{
  "n_layer": 21,
  "d_model": 256,
  "n_head": 4,
  "n_kv_head": 1,
  "head_dim": 64,
  "d_mlp": 704,
  "vocab_size": 8192,
  "activation": "swiglu",
  "norm": "rmsnorm",
  "norm_place": "pre",
  "norm_eps": 1e-06,
  "positions": "rope",
  "rope_base": 10000.0,
  "rope_fraction": 1.0,
  "qk_norm": true,
  "attn_scale": 0.125,
  "bias": "none",
  "tie_embeddings": false,
  "parallel_block": false,
  "init": "uniform",
  "init_std_qkv": 0.0377,
  "init_std_o": 0.00582,
  "init_std_up": 0.0377,
  "init_std_down": 0.00351,
  "init_mimetic": 0.5,
  "optimizer": "muon_variant",
  "lr": 0.00216,
  "lr_mult_o": 1.5,
  "lr_mult_down": 2.0,
  "beta1": 0.93,
  "lr_head": 0.00502,
  "grad_clip": 1.0,
  "warmup_steps": 0,
  "schedule": "wsd",
  "decay_fraction": 0.713,
  "decay_shape": "linear",
  "final_lr_fraction": 0.0,
  "batch_tokens": 32768,
  "seq_len": 1024,
  "doc_mask": true,
  "train_tokens": 493800000,
  "steps": 15070,
  "dataset": "wikipedia_en"
}
MLP neurons of a small language model. Each row is named by its layer, matrix (gate and up: input weights) and neuron, and shows model dimensions 64-159. Each number is 128 + 32 x the weight over its row's rms, rounded and kept within 0 to 255. Numbers have three digits each. A neuron's up and down rows have the sign that makes its largest values positive.
After each neuron's rows, "fires in" lists the words (lower case) most often at its 100 highest values on Wikipedia text that the model never trained on.

L16.gate328:136141110155090127119144093124113112087120151160149098152124080152172070075122088077110163051124100159087150118093122119130123143047174168128093150100098110141141154168082175079116128112086092104129124152161163136107111159154149125120110100174168159159096138137119060144117112142103122127
L16.up328:121109116138115158128128108078092058129123139068138151132161075124146106127116206160047202136127184138151110149106168128109096131133126096088144122119112185127137138140184181103118102069136159118149099058128175125128152106184121081124140131135125173067130133156158085111130138129122143123
fires in: "in", "to", "the", "of"

L17.gate266:109158135154170114108088124170124106100189116090152119119122158179104052131108139100123100119086144146140173179077091141191123172068078169155107075143163127139147141106138186089137121192103101137158100091142108180152140160122124174153096139108147111124128091163147160162122149090102157115
L17.up266:163129124125123171106093140117135152149113146127111165085102150108104127123147179123098127163128113082098085116137149154122119070138121164187134124147099091083172120202165212143161115150086056183134168106145136173104146107163163043172095143126113114079143131148150134076166182132117141119
fires in: "as", "orange", "reddish"

L16.gate237:136130112162142074080120161123112114153138145168132124127143146067182116068130140144140145062178138161078147132099147106154111106126093094106163161101133104117131110106190141110138095127069136173166125142124092082170070169097115107118073083106175176138121127082129117144187105081030135156
L16.up237:119071099118133140153192105174128125116110152126128103123148097167138136127126119157104067094161104139140062194188159125135141126103182151125158157115082071138109159138101204113147087137125108130140122126132119114169169133168155039091142124126133147113141160151108141093136117111097174149
fires in: "of", "from", "by", "joined", "for", "to"

L16.gate515:146166099147119102134149130106106126064142141151119130109121124083146149157103190127150139162184119055169142098129143137093155125136133195219114137173159225112088104154142079133131111127121136158081112110113171153139104100150133128125176087186119111128112136114143099133160109122161094149
L16.up515:128146136144090177169103092064122125025087173075148084101197094119117086132104171093075136106174088145135098102116068146175114112119062143170114150098065126110187083144124121140108083137117144150100126122154147145123150119095111182026148150098114177114162134166118129125183104130146195131
fires in: "a", "forward"

L15.gate389:159087119147111070071104133125102146069110135126162163111088118121081139101067123198059130143096127142070144117167126149062152128147134193134073162163168092212109130151125141070109157035115112128123157132095104091130149096135134119120075086117120152153108120116127122131141124103130161159
L15.up389:148089061088106136079156150147093118103099169137128125123089130108151093127125137120074190143170143181139124132098119123122140073143152118097108115113145138148077090117111143133128138084172100102141194099171152075143151135121145132076189140085103112191131109146102191158180125145128116143
fires in: "can", "which", "have", "would", "has", "may"

L13.gate542:142141135119176127094141151148148110138137168145143066116146170093162136139156153110137196116112071065114118102151136100100153133167094177154084165139147189109119077113123046082079142119068158096092127152088127147099155135159075165153048101134167196064122133196158124142113169101137146123
L13.up542:094139103152130153125163102117124183130108138194136117128128126151161136118103198128108164131176143063165125069195128104109120101153100131123100079146083138124137134066188125099097152135144168148138134157133124111124112128126085098115120086138144175076123174184143116167108123108110100210
fires in: "in", "a", "on", "of", "for"

L11.gate268:079105095121181058105118099130138117111169089159157106125139085122113158113119129192134172145161119142131215086096116159193175129073163057139166137143129124176132135122130148129097113143081135098151147127096102147118133153078138142119110107186090125137102129160157179152137108116221108091
L11.up268:082153151110131127156116182135184119130162136183128060179158137108094136157072100144132137135096123126127213154120103091086133134123078118125101116141196075080108142104153103123109139106160108129173166166109128130215124120178084147123121106156159085103147151057099120115123140127143160181
fires in: "to", "of"

L17.gate316:114085106153084137069113140090095124165101057162132194084056149141096150148124136142158118147111154103130111102078110142139173104074143142149168137167115112122130121100154197107076123177142153138116136115137119154140180156154146171115189128112144092067165127120141161123132132138117156126
L17.up316:152136119142157101092128148159104112130116160114171130100149143110124170051150164138123159145144112138170107086121201083128137130160148094159109117151053132099156132089087156115113131153120106082140114173093126143113156117127079168083082115099129127081150186127135116146173216147129055107
fires in: "as", "original"

L11.gate317:131135154126081135180059103119132186146104175126125129166108167063080196189106132109126186104144131091121132137152132127120124119165163122127072136099136151170178198140108100172153082125126118110108107118091143155094120139086103112069144083154163131132119181155116121089115132121083090219
L11.up317:124101167126094085105074109119091103175204138144096077124081113089116121159147145123208172094182144112178148123140123062117152140184140146127126122115105133145133144142115105202114085105149209150153120176101105095121116070158163160168148123137132129149115077113139117167117159111137111118
fires in: "of", "to", "in", "left", "from"

L14.gate690:123112108146165146086132113060117084133098119116120080102136188101085136098112168103165173125148131096111085132146117075189116112089085147141133122155083120099137154169136142140170131128102166173132152121162089149133151109172154116142129117130199094083134152145157111121154121089129141156
L14.up690:183163102158128132150168126103117158144139125093172092064116093103174114089139131181159163158137129108125119121128143191147115154132086133165059113140163121107099095158111105197132103124045131163092145139158117180145161159164109105163152049094169137140125113120153153156121172173185136163
fires in: "a", "the", "as", "first", "an"

L7.gate486:122140147137086115098133151166071117110158152103143204108091158067094182131140119164135152124086114028094102168178147129173133133107224166107130111111094150121177126153082091156105070076151084135185164133139182100162155089163154131145168122111117110127096121113100189135134131098180102099
L7.up486:141103165127138154128131081165101135134142099137184107120126119107101136124137130175058121170074123104172096185146167102146165136129164192179175097142175135144187107178082083188130102112074139074151152094134145130130093130100143095134161141145174131134075177141123123167117109054125154179
fires in: "of", "cd", "among"

L6.gate309:114144114115130081080067138128106151120179190151092122122125148139089135172123130153072093152122145150106102187121147106149209085132158147110138170069124109095147101143137111098132094128120202153128117062145152161129121145145164099166111085113144152117122140183149143066138108114120172132
L6.up309:118150132217169127081169169141133106104163133100153133100147095122182165139111117129131131174146171106120118153197145135149121126098110123085101135127177154087146147106110157120108138131139103157165152097120149133123132104151089098138152114055120124196120164116152200060126157108118124096
fires in: "born", "played", "office", "what", "the", "have"

L14.gate58:116131205093088136104137141133163141145124160062193106152117087136123105126113207124167169086151105144210146114194150119157110128146170173145154111131143170111058078102183146144144102134129115114093101145111129119166102131080131104173121131093129127093083065111146119141110118136093158092
L14.up58:130108143146145126103114168200162095115170126172092203112084146123129114130059116101170147135134160150105087145100097197128118094181139130117170104071140092121163088184105171116154133148123175185115145144124111168144076100130126111132155127168150181115140171168161118127119146166150156132
fires in: "of", "the", "among"

L12.gate38:129136164127050091175133144136093101077127185062119213119136172098115178157128151137127187168137157106157139115150118143113134095099102160115130156086162119088141144108092122106136103079151142081127174157097083098168073104087110152120076172128141053137069145144125131090097098088154126109
L12.up38:113119146137150103098141102077113145107150165116097159109136081139141183083130148093193117101095122084120126048182147047153101131112129150153141101160123161134150173119066152077136159091081104121191092100080161141121142137174197155082126174126155147154129134135087108114118152117094077159
fires in: "to", "with", "of", "de", "for"

L16.gate276:136135095116141097130163137137136082127097158188153153110091113061154201104170123164087144178153111086163112174153165075167108109127164088121160174060141184181124117123126089120130097185187133102113120142129196145180132124132121139148133166181164125169095134091143189138130093096111140105
L16.up276:074093211093115062129166086064071187095093162117131140112204131100130124144114146090160164158100130123184131128091129099166189062140120105155095157149164074107178152148119127136133120125134098124139110139099127142110142098122098151142117125127166090097157129149069100114128142127088094187
fires in: "of", "to", "in", "after", "from", "year"

L15.gate538:078123175133105054150146166095074116186136157171141114163123067108180203136119142114116131082128171129144133155145147116133173119077169055127106131072118086204154143140140099112133106147078112089137127118153126110169116151122100085164079097082153187176112124130101191137166073151154172176
L15.up538:118122178107114079103142192171131127117095153148140123134114154124206170189195124160146185100086071065119091144123127115098118117101088167127129143152149168115098173147164117109160081114137167174113117160094165147170097173138098136115177186158116129120105138164130104138059097088147103150
fires in: "both", "in", "of", "among", "most", "within"

L18.gate176:130147104161131068118130137133135125097085146169126158167099122094167053126106147139151065137136153058132133135142137150107097169144170121211083127148092156176078108135142140136137148173152143119137169130109033134078129155113168117125157097099163173087127142139153100125130093122118097105
L18.up176:164127074131131120114124139108126164067137098128142177162186152182086184130127146151111166152097159111112047113154107076118115168121125146141100153126139149171079183140157159107193138163126077163151160152129158136140115090155147124137134124101105100119157105163167145157138104088081153075
fires in: "as", "that", "which", "it", "what", "when"

L11.gate74:152143126152087141095147115147098092124141098161165142133092155061171091113110150127149104152117117105138120117142111173109114157098133139155178149086128109128148112182135132109087074103126148217155134140140082105101102181099123138117153101143109136155106134099057104103114105144140120145
L11.up74:095069105108187177197104137077126104114121147131142112134086113184114119146082169161145165117061109149098132103151116129117119105175076173088091155128083161155108108111144144058119124153205131084063105164144094151129138126140149116143136097143103127172114118171127126147107131148130177081
fires in: "which", "that"

L13.gate16:163111158175151147074123166145082081133149135077115142107090093117097103117086088165204101112137070130131081119176090078143056120087161193066109099144124150109103125124123062110076130053111173171119099135117076122136055129177139133140124115144159089139136106142118122121080119080113141154
L13.up16:134189095130109146143123138130107172172041159160117175097073179187108116069097105112147168073118073097143111149128089189115118153076091111106117173094164111129093148128053152158137203144154140092104151120120097126146099070085102125123121161131179079068089098176096105115076143094169095160
fires in: "became", "of", "been", "become", "as"

L7.gate529:109059090111121105152179089199119140112106191117166116083120088108146120112181132158126116170070094060133122066142127099149107104108159229131112154103151133123135127097135111118094136126144164147049100134100121126152110099153194148165156121114146174160142106105133118149096072079132105106
L7.up529:190121126122103114152119168151200121152127083176098113097140135118124091044134168160088075110125100138124074168116191144166131119128154209101195093072153105120143117144109154110159137099166097117119130106073109092140155135145138167122121156148107105123171139200181112126095182141174115149
fires in: "in", "of"

L12.gate689:156086122158136098172135105082109148132080157152142098098212075138106098123086127116070048121145160118123124143070103029094163121163159175156113136152154078145113061130147156122161157163162134143160105169148119085138160126067160199114106122125109181136142175066141145142079129166121107152
L12.up689:135198099138104110156169143149107181103152167166059082113136149149087130158136142086115052110132108139110088139143114107153079140131124155120210127136138149087173081140131133110144145162162167057101125075058107108087089100164136141124127089066139157076128147143160160187053139158126160098
fires in: "in", "of", "for", "produced", "on", "s"

L7.gate203:115098146173157122131154117176152134112137139153169072097074109149174158129158108154129140163178136076093152111162144190109101132098087151157147091153166112115143116111123061127120098208154151083156126133100140132117203144148158147147133125111138171131083124119183156112161106134117099111
L7.up203:183143121136151059094092155175180117118111147100121140067115158073094201095121146136175145152148101140130161176091098073124080106117152097096148115069185126125138130152094185097118116155118125120117134106143089081134136189076113112124109139105145152146101142082168091142099105183114097105
fires in: "of"

L16.gate338:137222190112092165124080118108187105165084136123125097072164113135132137149098145122110164171182174078143143116183133052092145088175103137176136134159130110136120214149130074099106114168124072153103106154086220112142114129113111130053128147156152152136107118113106144096082124132186095156
L16.up338:071079150103065085103124138134102159111146077070171141135131134100090077166124135112127133117162076141128179186076129126129178107186122164069079136079101137107091210154100121177121072146151099115140106108159053097086159142139178131134108146125086078144152098157199126138094151148079151108
fires in: "of", "at", "during", "in", "for"

L7.gate639:062141105128114076133099081158172097104158100159103115103141110111132157136097165147157129074140129042126089153149125106124145087125065112122127167144153227116127055074046144115132070147211148101159078145095153097126131089149100067154049131110181206147134118112094174132113134120130130114
L7.up639:138120127097164107053167152081062151079077143061121154101135161132140074146135194087203139073081145123108081114194069101093156084185135106143081135119098124108059132091174165100164164160150116074135152117138152139197116142148115076197096134132145106155109150127078149145125163120086084038
fires in: "to", "of"

L10.gate607:104078148130182107111177125107147105117138113102154071105140086099123091124104112074106158078140121115098083077133126072149108128113198177150088164176125138132096082147108138065143193177125154142148117091133056156106155142135119126125132098136131151140091080102118109075146118121111127118
L10.up607:120130106078103136106121115117070089096088161133145100159175098129211154084125107146176138161157142164096176212108173125114177149124182142195134106140107129086144113119154183160141117132106103111119110121109091133150103078166165105121089109111187116090143169127121125173167091186128151099
fires in: "by", "of"

L16.gate565:129121079120115105146188152048103091128126131116156143170133048143095126184119149164118155173104143149137158137141186144116167090157125129135109143100166123117096072119108118118136115121146089082102103140108099172110098173138124167070146124137113156123093143112120069138132082080163157117
L16.up565:105068122154088103096143098105156111126192152160140133117075088128123101130068118177161178074191107136101155108076113146110174161173095176103109171143121126097183097170124195135115114055157083111113159117173107098162142084159151144116097130136134109166106063130111167155155090139126094146
fires in: "which", "that", "to", "would", "who"

L10.gate668:146156182110129066146045123137088106119127134203211089135110155054126144143041187094131177115128136072132124146113101113214146149150135169142122173148170102169192124132120145084153115061119075114144118094128096110136127086076156143140150145118154156093155119167167158132182098203145081161
L10.up668:086121132131188089118070148136162173173133126125120120136188116079118179168128099148131116151124146141167115085128157099121096110100155185136157179153167204118152090126130118073177134090140167123127153112112120113136059168114109159102124109155164098094073137102156128130079076097138119144
fires in: "that", "to", "who", "of"